config.toml
num_hidden_layers = 16
hidden_size = 448
num_attention_heads = 7
intermediate_size = 1792
norm = "rmsnorm"
norm_place = "pre"
rope_theta = 68600.0
qk_norm = false
attn_scale = 0.125
parallel_block = false
init_std_down = 0.0
optimizer = "muon_variant"
max_grad_norm = 1.0
warmup_steps = 200
decay_fraction = 0.855
MLP neurons of a small language model. Each row is named by its layer, matrix (up: input weights) and neuron, and shows model dimensions 272-399. Each number is 500 + 25 x the weight over its row's rms, rounded and kept within 0 to 999. Numbers have three digits each.
After each neuron's rows, "fires on" lists the tokens most often at its 100 highest values on Wikipedia text that the model never trained on.

L6.up873:507458461468493501560517498447491502483499477496539497483500473510541500512567534526549489479506500489516541500448483496565508532516462493519515483483489558519478511435464513494462464483488506476454495536481541537525494511518514488506469484492470491455510467503483483510525480479537513525521487485453470481501490514517468490506495488516495491525488528488501517532525481484521513507494
fires on: " in", " for", " of", " to", " at", "ing"

L6.up972:476492524510520521528523505500437478530499483505511521510491475478505489458494526526475474462493430498500479507496487510491519516445539475522472531459494540543494513485534445480525460496457487482516496513464458513510465487488518465481526503488554525526486510489499504478511518484498512527481495465485520519478495481510524510506503508527526516487524509425499474510509478489503465496436
fires on: ".\n\n", "."

L3.up560:521511470539512485495510535539518519478464493552482529480479518490450558512471534523500434503499484459476457519437510483527491510521475480479486505486482509461465517516469479483510499522502499461523482471469509527479514467495491479478456477520491510495490486500496518542497533519518490520506498537500484497449472489546542474502521515498464538532492495499529454473482505513478461502491
fires on: "ers", " of", "ing", " Is", "ive", "ade"

L6.up1200:454493486478495505515543515495484484536483483501509526490514476492480536514494505470458542448548481537535539517505481476529501476457477440512493487513554509524481476499492524496490505460466503497495467498439520502530464512472488499484539507494524512512500525475520471494522494471548485486479483515525546508464513501526501501480473485528484463532522492485470481508524483511463497515478
fires on: ".\n\n", ").\n\n"

L6.up1103:511513492513493498540509521444512487461505488485487511514527520501521499473508495486485515497511528515499501506490478511454514461493519503532489465524513502519539502480502528467479477484487504534484492516504533534483502490468542527492500495493434525484489502458527503523516522536434512474506509484466506463478483530478514537524507518463472493466535536549495499477534458499482495456510
fires on: " (", " is", ",", " was", " ", " |"

L9.up136:515473502534503547509516496473465497482516512479506496557506456504472467458474500487500523459532483556524463420547490482491543496452513475504490537463493496470509523498523524477496498482492533467481551512459530503528527500470531502441500484521562525509486587460485481529500453506497478498478464496506528544528476508525468516507518493512498469477540518506449541550501516502521499526538
fires on: ".", ":", "′", " (", " ", ","

L9.up1266:508529494488477473506517475508474520554525519474522507496530527504518554513543512504490503512484480446506507499486528519584491473524531541522511472512530517501504522512479489504495509487500506474486518501504508492488485503502499570488495486472522498539528448474455495528511511500499478482507500483495476488557511484513535520464482526472548503515524493522489503532509496474477490469483
fires on: ",", "'", "al"

L6.up1134:452514515507488482551523508533511487513486505456492503517515508512511538484501516501439542478509525501478494466518515539505496466486482505485526492486447552483521494529447487502508474510539500499470550576519503471508501453495510547513526495516444538462538521520522478519502510524515502499485483540480516487514468501521483489521493482453517478507469489506501485526552534464509444498458
fires on: " |\n\n", ".\n\n", "\n\n", "\",", " ==\n", "."

L6.up370:533522481490510490572533527467519520518542522457465530520523488538499467516500496525462493464494518522506503537442467551491487469492481452507501538494507513473492524485478546512537501505498487534479484488455508483500465504516518481502506520491521475502440523508532517481448493528500533483527527482465548516502498500451503515504522510460529551530521486529507523484551499518516542505530
fires on: " (", ",", "le", " from"

L9.up1466:474484487531511509532534488487532491482492487473540477497500533468523527500551489507478513467505456492545516480461512523514526511501475493507519494484537509502500510503418523518489498520495520436486545442520506503521466522528526496486474516492510539547522493485532472492529505523473483506441514488484520525515500508513524497513503510535580489524492474505522513475480513441522458519478
fires on: ",", " best"

L9.up1216:540479490513562560552507490496468511505506469490500526516533481504504482504510484544520518481485528504471514496541526501507513514459509512466483469478427475469514507516530477481501470474503542487488512482519509520518544468515500500512506493513490470491495542552501485516513487506483533498487531505487490503483507534531487476472507473515460517485544500484516494503492499491517506477485
fires on: ",", " of", ":", " in", " the", " "

L6.up296:422493537508500520499482512511460494480494461475443518520511480441555527503442493541542508511523470484477508465476515507523489533487490487451494467510492513508458494509477536500498499496498486491516523493504557550507504491502534463482492512507533499505460489499553536516469469488512517489504515517510507522472473469519504473488462498482503491491501479518548508469487486489485541506555
fires on: " =\n\n", "\n\n", ";\n", " and", "th", ","

L6.up729:462467498499485509506524465498502451500529530483517469494498549501530471505573504455547467495478483556503517504476498507567485545482446552487520522507491518502480488475506501503518478535474499469518521464528503506516480518526526502475495526475507530469490491505525503538519468547474494491528501505491453505485506466531494513534494514468525557522525513508517466506497499451508454540523
fires on: " of", " at", " At"

L3.up1285:470496453508474562481480539521470479528538485491494504497499461514539517509459497496522453511507515494520513469462492473502504482489533504520500498454479494510452484497521522503496521507465481472487482493475509511472509471504500484508525520557502500483501513492492538549493514537508529483480481469523479487496516453481528475488497502513502489477481489486499513492464532508506487487498
fires on: " =\n\n", "\n\n", "\n", ")\n\n", ")", ")\n"

L9.up741:461554476514493487455534512502517486476484466495480494526477507476496471483522506498483530512497498513495483483534505514505525478481480525487509466477475514465476512523468525504483492519492528505485476505528482528501529492473489536502498501503490511461524520485502520501470454506534527466532528509477510503495510447490522493532496511492518470506522475510523509512499529505532508496491
fires on: ".\n\n", "\n\n", "\n", ".\n", " |\n\n"

L6.up386:470472486492532493476494505505520507518502478525528507514503466509480490505510457513434474505476480503501517517494500530494444448509485476489482482498452553468498495529507535463509440517506539489519531466461513492443516499481528492504490530531512473508512529443452515513487482544474520503493504518505488478531464486514525492511485503502439537529462517499533467510505459459488476494487
fires on: " P", "\n", " ", " of", "ing"

L3.up433:491506554454507467495466522528498496487476517458522481499502514480514512455498461510481516511472507511516446528509492514511480534484489530536455511523509522431528504540504531479459509497474469537531480485472491479491494506482478471495477569463513535508458503502504549505529494500492557465507513519469504548502478506470547503466476508513464481489493507491553502518458517553489475425522
fires on: " As", "ive", "As", " than", " as", " Since"